{"num_attention_heads": 5, "head_dim": 32, "norm_eps": 1e-05, "tie_word_embeddings": true, "init": "normal", "init_std_o": 0.00456, "init_std_up": 0.0214, "lr_mult_qkv": 0.7, "lr_mult_o": 4.0, "beta1": 0.93, "lr_head": 0.00363, "schedule": "wsd", "decay_fraction": 0.875, "dataset": "wikipedia_en"}
MLP neurons of a small language model. Each row is named by its layer, matrix (up: input weights) and neuron, and shows model dimensions 32-127. Each number is 128 + 24 x the weight over its row's rms, rounded and kept within 0 to 255. Numbers have three digits each.
After each neuron's rows, "fires after" lists the tokens most often just before its 100 highest values on Wikipedia text that the model never trained on. A number after a token or word is its count.

L2.up104:148113095104129120168135113130081110147117105130133163167133126115135177168152159147141129133125132085194120108124112125131105101137113084140119122139138117189112133125116110129155120117146120159104132116092113119133133150154111123111085112182146166130113144133158117114088093075165184119
fires after: " " 30, " qu" 23, " re" 7, "." 5, " P" 5

L4.up144:144114131120092110180110137112145146162092118121141098119139096166103144110074126137133159166116142178106116109123096140117172089103145160087092122128125158138139109122160130128117090095116075146140084101146128114108114155111137155093082129164162152133188142139137142140093138147129151116
fires after: " f" 22, "n" 15, " first" 9, "d" 6, "b" 4, " se" 4

L4.up436:115165124061145119116145104106128122137086121148132140121138121108102092067099129145126113206173128117144106125124121128140130152138160145095129162125105166122138147089114139109099146096158131140104151110132150134124091165131100131156111148151128125159094112112153156095113128184122117149
fires after: "'" 26, "n" 12, " I" 11, " in" 10, " un" 5, " of" 5

L4.up69:086133132151091125143136138094167139100147151132109130129141111147122185142123146121143131090131120107086127082132104095171159156149106131111153107123094113163113139149112175118141166142113159152122202159096102105104141125120137125101113144108104104113070110142128103126156117129115129143
fires after: " " 69, " some" 7

L4.up149:117127132144064144123124119147120090122147120137101140065101141150102142160164159138118134149112122156124101096181105111090143135131105142112154091127087102164065165109172117133126098132145158109123157118117100139100154116127146123168113132118099144169116170116123113140101143115109113127
fires after: " " 37, " p" 14, " b" 9, "or" 7, " Bro" 5, " Ar" 5

L2.up319:139160124133107098108082129154118140147105127130124150120116168116142096107122144120115166160127129119151132165150119112124122157083159084128123131101151104094129108130107127116136132116120142137101155134128115106166119183142132110103163150113140095127141114158134102108146081059124150107
fires after: " " 65, " Qu" 9, " C" 8

L4.up273:124133136130120108150124101099144156141112136097098127124126093124111126123092146129113144141171117119153143142122124070154155117131153121135076104095135099081142175122119132117125164150182140099105139173116130125118153132125117152159118156092197140109116116179166136128087162156102159112
fires after: "li" 13, "re" 11, " La" 11, " Pa" 10, " Je" 8

L5.up387:146105091138082151148129131116115158129149085119133095145126117183108139128111119099124136121153135134109145098116097127176096141117110167125073130121144185132112166112111112132144144152164150134147142144148142120110142155115141187088097155135116128157093115097154115137137105130150148145
fires after: " st" 18, "st" 11, " gr" 8, "---|---|---|---|" 7, "ad" 7, " part" 5

L5.up323:132101155108142140123089158152103151133101147122155142155175116128109088164070098112143119146125114170128118164071118096128069132124118144120112101136141125106131091150110124128102094102126120140153124172159168116180128090143123161127147139157118195129106086141159129128120138106140124153
fires after: "\n" 54, "p" 7, " Ma" 6

L5.up400:139136115128118106110114152168137138130119126098136118176123166119134092120119144109136138119123112143145100134178107126098133077132162161102121096130102137156132089144161095135133101082192163161094138100102147126142107133133147128143209117123072106164120167174106113133166098099200139102
fires after: " " 30, " Y" 8, " B" 6, " to" 5, "B" 5

L4.up64:103148116098111110176123138124180142168125119113114153104092145139163071104129133157134110063147103125114146140110146123146139138147151141076119156139143122136071150168125155124120098125162158122194112114133099116090133136080158153157107079110108133150135134136115141123126134109153109138
fires after: "man" 15, "n" 10, "en" 8, " Man" 7, " Ar" 6, "par" 6

L2.up328:107110142113111131124102098091143169172140131120091108133150106118109141151115146148116137096168123100147143136130107135115077130113147112121128163131131153113107104151140135031136144162141166151106143158141124138115154115157123149082134112156120125128130165140129159198125105150151138126
fires after: " la" 16, " La" 14, "us" 14, " so" 13, " Pa" 8, " So" 6

L5.up413:078133132141127171137129135165095145131099101109124099137143133135110181149105091130113124126156076106120138165128155112130156131113152115120140133093108117135106120106149162122158151131136138127139149160100142126131094147135121124110120179127129124185153102089091123185133136111121109163
fires after: " " 24, " f" 19, " Ja" 11, " re" 10, " the" 7, "C" 4

L7.up395:117120132136130136151115136131143085127098142140153143128118091119088129133119178153145134181116117131118114113160109097110122105161128163085142165143097143107109132126119164138143107083144113128126142114098076135102142149083151144117136152129133098099119129130170144091125121104115133126
fires after: " " 44, " T" 7, " to" 5, "\n" 5, " with" 5

L4.up444:150127146158087136131121166130076140122185120131127189094130105148123119130120159143114134107150109114084143153103151111172102144126133149144150189171142113135151122148134109104120109124120105126091116096142141170145078162123095105133110134156107115115113126120135122125129122134125175134
fires after: " " 27, " In" 21, " in" 6, "est" 5, "ll" 5, " V" 5

L4.up261:168135106141127086106139161135125111122172126167104105166128091108126110139149143145118149148149108174116133128123123119160161133119149089116152203155137162101107175097149160142113088125124125120134125142084130142141093155092137102105101131106101138138134122164139135125111104097134134089
fires after: " P" 44, "act" 13, " T" 11, " un" 4, " Un" 4, "-" 4

L2.up311:103114159103102112136151143083135111122074070132126136157104124129152156151106099084114153135111079089166083100102162117156161154122223116113163159111147103142163163142126144110143112094139119142143123128152151138133112119141112140142122147118140110140114110159131137155132144145158127119
fires after: "s" 22, " re" 12, "ar" 12, " As" 10, "ron" 7, "il" 6

L2.up373:130141120115160154104183121165149108116165125085124092102146094111103086147133145160115125109141100122092144092113116156084103119156174125162095118124146113135093097119142141166145119148124183141141125077117159127142115148143155122108108126114116137152136167118124114100109116145140148142
fires after: "mon" 23, "ke" 15, " In" 11, "ough" 7, " de" 6, "ve" 5

L2.up361:107133114116135175126118089149104125161137154106168125143129144136110179147120105102158105177161154144143085139102131159166151127126153105158143151137145123171108110106087158121156112144120152118122124155125145150135102134162157131132125063126137132152081127111102087139114118119156128129
fires after: " re" 36, " " 26, " Ru" 9, " ch" 5

L2.up262:114158141190128138142151118157113093151171154149137163129153149147084126120148125143140126100108144125112122083146150165095097134137141131140120120160119131139132084134088143138116097150129128116126101126142088104091166126128148150116105172135112136083120120148096116117181090140111114116
fires after: "b" 14, "ur" 13, "fa" 13, "ab" 11, "W" 7, "in" 7

L2.up61:165149106113109128085144100174140145109111147098104172140103141097107119131173125107140148141120114150188105100125113088171140137128148110100124120099128178151125128181146061118111138110178130136135184101152130163152127101138110117146179081100130105125149112130182109118161095125124108131
fires after: " " 73, " Su" 18

L5.up38:116148176133171150105120092119104119134182166119137138133116146117133130127117107111135150091134104073137118152099103118135122105124119108163119157114104151116151121079112139158091152135135114137138157155123135148149131169152118130188150124124103171086140131121088112136112123154119102120
fires after: " co" 24, " Te" 14, "te" 10, " Car" 8, "i" 5

L2.up271:107156162109104171130127072124108102135136123132172134107129124097115104107154178119134153120140098127123100183081144118127101076116123084141114113137106130144146097100136131099126129130155091169132124176129067152166128109077124138143168137104156147135160152110119116129123162097093142124
fires after: " " 24, " T" 11, " K" 7, "S" 6, " Bra" 4

L5.up374:102131145078151087109163133098134169147165149116122131095081146115107141155125100105155152133130119152112142154115118173120152115116109136122124104144143158113106200108138118109109127162171115124136138150123080163131076143079138136183144163137144150108131156140130170146115135094126094133
fires after: " We" 18, " Mo" 15, "te" 14, " Te" 10, " A" 9

L4.up377:172145129151127162123100100146103132141143159105121127115148091090164170106149125156102159136076157140121140113070114141121099101088140155106092151144140121144112110167131146115111139170148112139127145086099129135158154178114076123147110155122130124156084125138125132104136100131113089185
fires after: "c" 29, "ef" 8, "mo" 7, "st" 7, "et" 6

L2.up114:188175104085121129140166135116144132109133088151110127130099139151164123109126118141154094146147144140190099129120154096142154161126141163106135125146135106112114178119133115087113155143089125106179157154130110112133114157141087138107114138086097074125162136130133152132145145139093124130
fires after: " " 78, " un" 11

L5.up347:125135175133121146100098153107136165124165065132114125138163101124118096098156156124163089141133139168127111150151091115121125161136148131147100075114125140117123134160081157139147135086113123156111160152140101118106141149139132117110086128123126114146143168140129128148172134114116183127
fires after: " the" 28, " a" 11, " The" 7, "ta" 7, "e" 6

L5.up99:098117145098139132140151124059138179109096099133138146084100105119126113145130115143163118122166123134193116133129161134115114142127140124102162147099131098147112158158141129106097117120100114134117128116103123133140114154106190145076154092104140180168170117142129103165117131130154150118
fires after: "par" 18, "man" 14, "der" 10, " D" 8, "us" 6, "ar" 5

L7.up3:102115120148119129151082125116137147107126127108159106154155114146146100142122129168148101085142144095125118143124117111170167104134100123107159107087092146137122123152132182090107148115154141150118151074163124125141140093117088127115118059127117146188119165078122083117105173121134120122
fires after: " " 25, "ad" 7, "n" 7, " re" 6, "==" 5, "il" 5

L4.up211:094125099097110113080109138112124158077141121122093147175171097145122180096109134132129100105117135132142095147130163134121162137124098140148166144109128112121123154157123076108150177126112118125152104089140154130155130154121134112104109115103158135158120193131097136144124146115100122162
fires after: "il" 26, " " 10, "l" 7, "la" 7, "ba" 7, " D" 5

L7.up154:149168146129164159112150129129112091141142109169118122134108094129099117133175119115099158126125119065107162097099101070152134088117141159092128094171165138118137079163122145186097126117132133119175108104121105110127115142124149105138154147151134148090129115098129111124089108091117153119
fires after: " G" 21, "y" 13, "me" 7, "B" 6, "k" 5, "we" 5

L2.up305:113113091097117146171123134109112131116130085177110122142122132138109137055144133159079159068104104108101159091128130176139091125106136113124123146101124109123113107138123161118117174124136135133159120115158137155154122095115107104174115111137151156097111127145147112120149142126116155133
fires after: " Record" 24, " comp" 12, " group" 11, " se" 6

L5.up466:177139092104092124152162139175147095110138131137171127120102149093119116161124115077148150134133104140171113143098111130134127131153121108185149117111070118122133109119117136122082150106173135139115113127120156148138070119131133104127108155111084151154115143122125130150167133106115137128
fires after: " in" 18, " at" 17, " W" 15, " " 10, " (" 7

L2.up309:170098161093146140140152114126125122133137125124122082172132116118148112138103087144155144077155094114124119172083113131124113110119133119149156140083146158124122147163128096116191088131158126134095153108129090103132131125161122140170090129145107078133132119160160143137108114111115129152
fires after: " " 63, "-" 13, " dis" 12, " un" 5

L2.up246:117145093159081143206148132147137141088131138116102140131118128143147112136120199122072101117105143135123134101129100157082092148150116140125129131110093151166110111162090167112165121146105123128154175121151115093124150121102142126169125081158130145079109168141118124105150117164099111059
fires after: " Ar" 24, " Ber" 8, " Bur" 7, " Bro" 7, " For" 5, " Har" 5

L2.up314:147116160115124194099141112111078098128171147125133153106137137153199097128094128105126128132098101123125105158122080114100162089163139112124155156145128152151089101119133124155085159127160149165158083187106133140101091134079134151119135171098121090128117133136132119130121172146091122118
fires after: " Ra" 15, " Ma" 10, " re" 9, "la" 9, " A" 8, "re" 4

L2.up451:090139141161123148165155128120162139171141091119070139084146139121129091166150106158137148124156144146142114153134138068111149180117102099113142140123122126161129152120132119130122161129127068089117143159167100124151139147115099133133122137127121167138198136117129076145096122124101123095
fires after: " " 39, " Pro" 9, " pro" 9, " de" 8, " Bro" 7

L5.up394:148126139114146138179122123111115131147139116108139128084147082122123105115153129136130167114132151113119151195155103112109130105122104157096103094107114142124093170155172131153137129110147132148096162151126151157146085121130107137123163138144096186100101152087167133123121157130080137148
fires after: "ne" 18, "e" 17, " S" 7, "el" 6, " R" 5

L5.up460:158191158103133111160134094103108158111126113128149115124126093185147150085061150182176140150122122150150120096119153125127141129095097146083112111139160128154125186143135176119136132150127080090138117110150136086109142115109134153090100102151122146132137120122157132117145096123142160104
fires after: "man" 16, "ed" 13, "id" 10, "ent" 8, "ite" 5, "ar" 5

L4.up418:113082165159120107107130133136130155155161156121138130170091094123155099144132144114132115135140131104110139120111150147148117158128139165106091134110110124091132083128110113155170068103086148140111127129128146146156156078135127127118103136107131166128134154107131127129128112107104162171
fires after: " M" 20, " Ma" 16, "M" 11, " S" 11, " " 10, "g" 6

L2.up164:113151090158134129112109148129092094165174088082122168126132176108138114119154153139115147105127156118124130121126121182128105124098117174150114155142107116142117117126146089128104107112134154151153173104126160104109115141092168094074092105123102127122118103160173130097140119138116153165
fires after: "ing" 15, "mit" 10, "air" 9, "end" 7, "present" 6, "l" 6

L2.up296:136164113147083129156121140118110167132200101128124192115141112146168119134118124119140122117128134121134116189113101114103104122151164120153105114123125107154100131079133191127116144130139131180117153146168137139160108111121088163147124118099122128118120135143113119203127107097129125111
fires after: " E" 42, " A" 16, " re" 15, "A" 5, " Ru" 5

L2.up113:086138123130101118132125154114116116122099119114131132148121160123080121136113140157146116126148126112145087158121135117130119178092118124138084175142125120150109125131131146156102130165138179136107108126144122141118117128130101110090124062127177134130130081101095118092157138143114160086
fires after: "c" 23, " re" 12, " gr" 9, " " 8, " d" 6, " ch" 5

L7.up336:142116154106151126129123127077130132134138140114155136109065089151091144161097165157170142126143190106127100141091092080108093120103122156118129125105115102104150138134146135126115133138099173085120116117127148147135105154154144133125150128122135137122090141179142080136150138120115116110
fires after: " Mar" 18, "ar" 17, " be" 12, "la" 6

L2.up260:121090154145156118136113159090163155103123202141146129115138100121102178091146119142136138172157164138132130089123085115160165125149129122124102108108139119132092089130125160080097101155111139137168103155126131115126146153091126123111075111089105163155139130117156143143132146124139135119
fires after: " f" 48, " d" 15, " su" 8, "ul" 8, "d" 6

L5.up478:088166104125099126156106158124097169106100132125145165129118105075084095116127137079150112130130149122078112140123132106150113105114126144111117120113134137138140143126145159107122125141103157119137109130131162143163082149121158152173127099140136143129129180139092126129146109098056149137
fires after: " " 22, "S" 11, " W" 7, "R" 6, " (" 6, "W" 5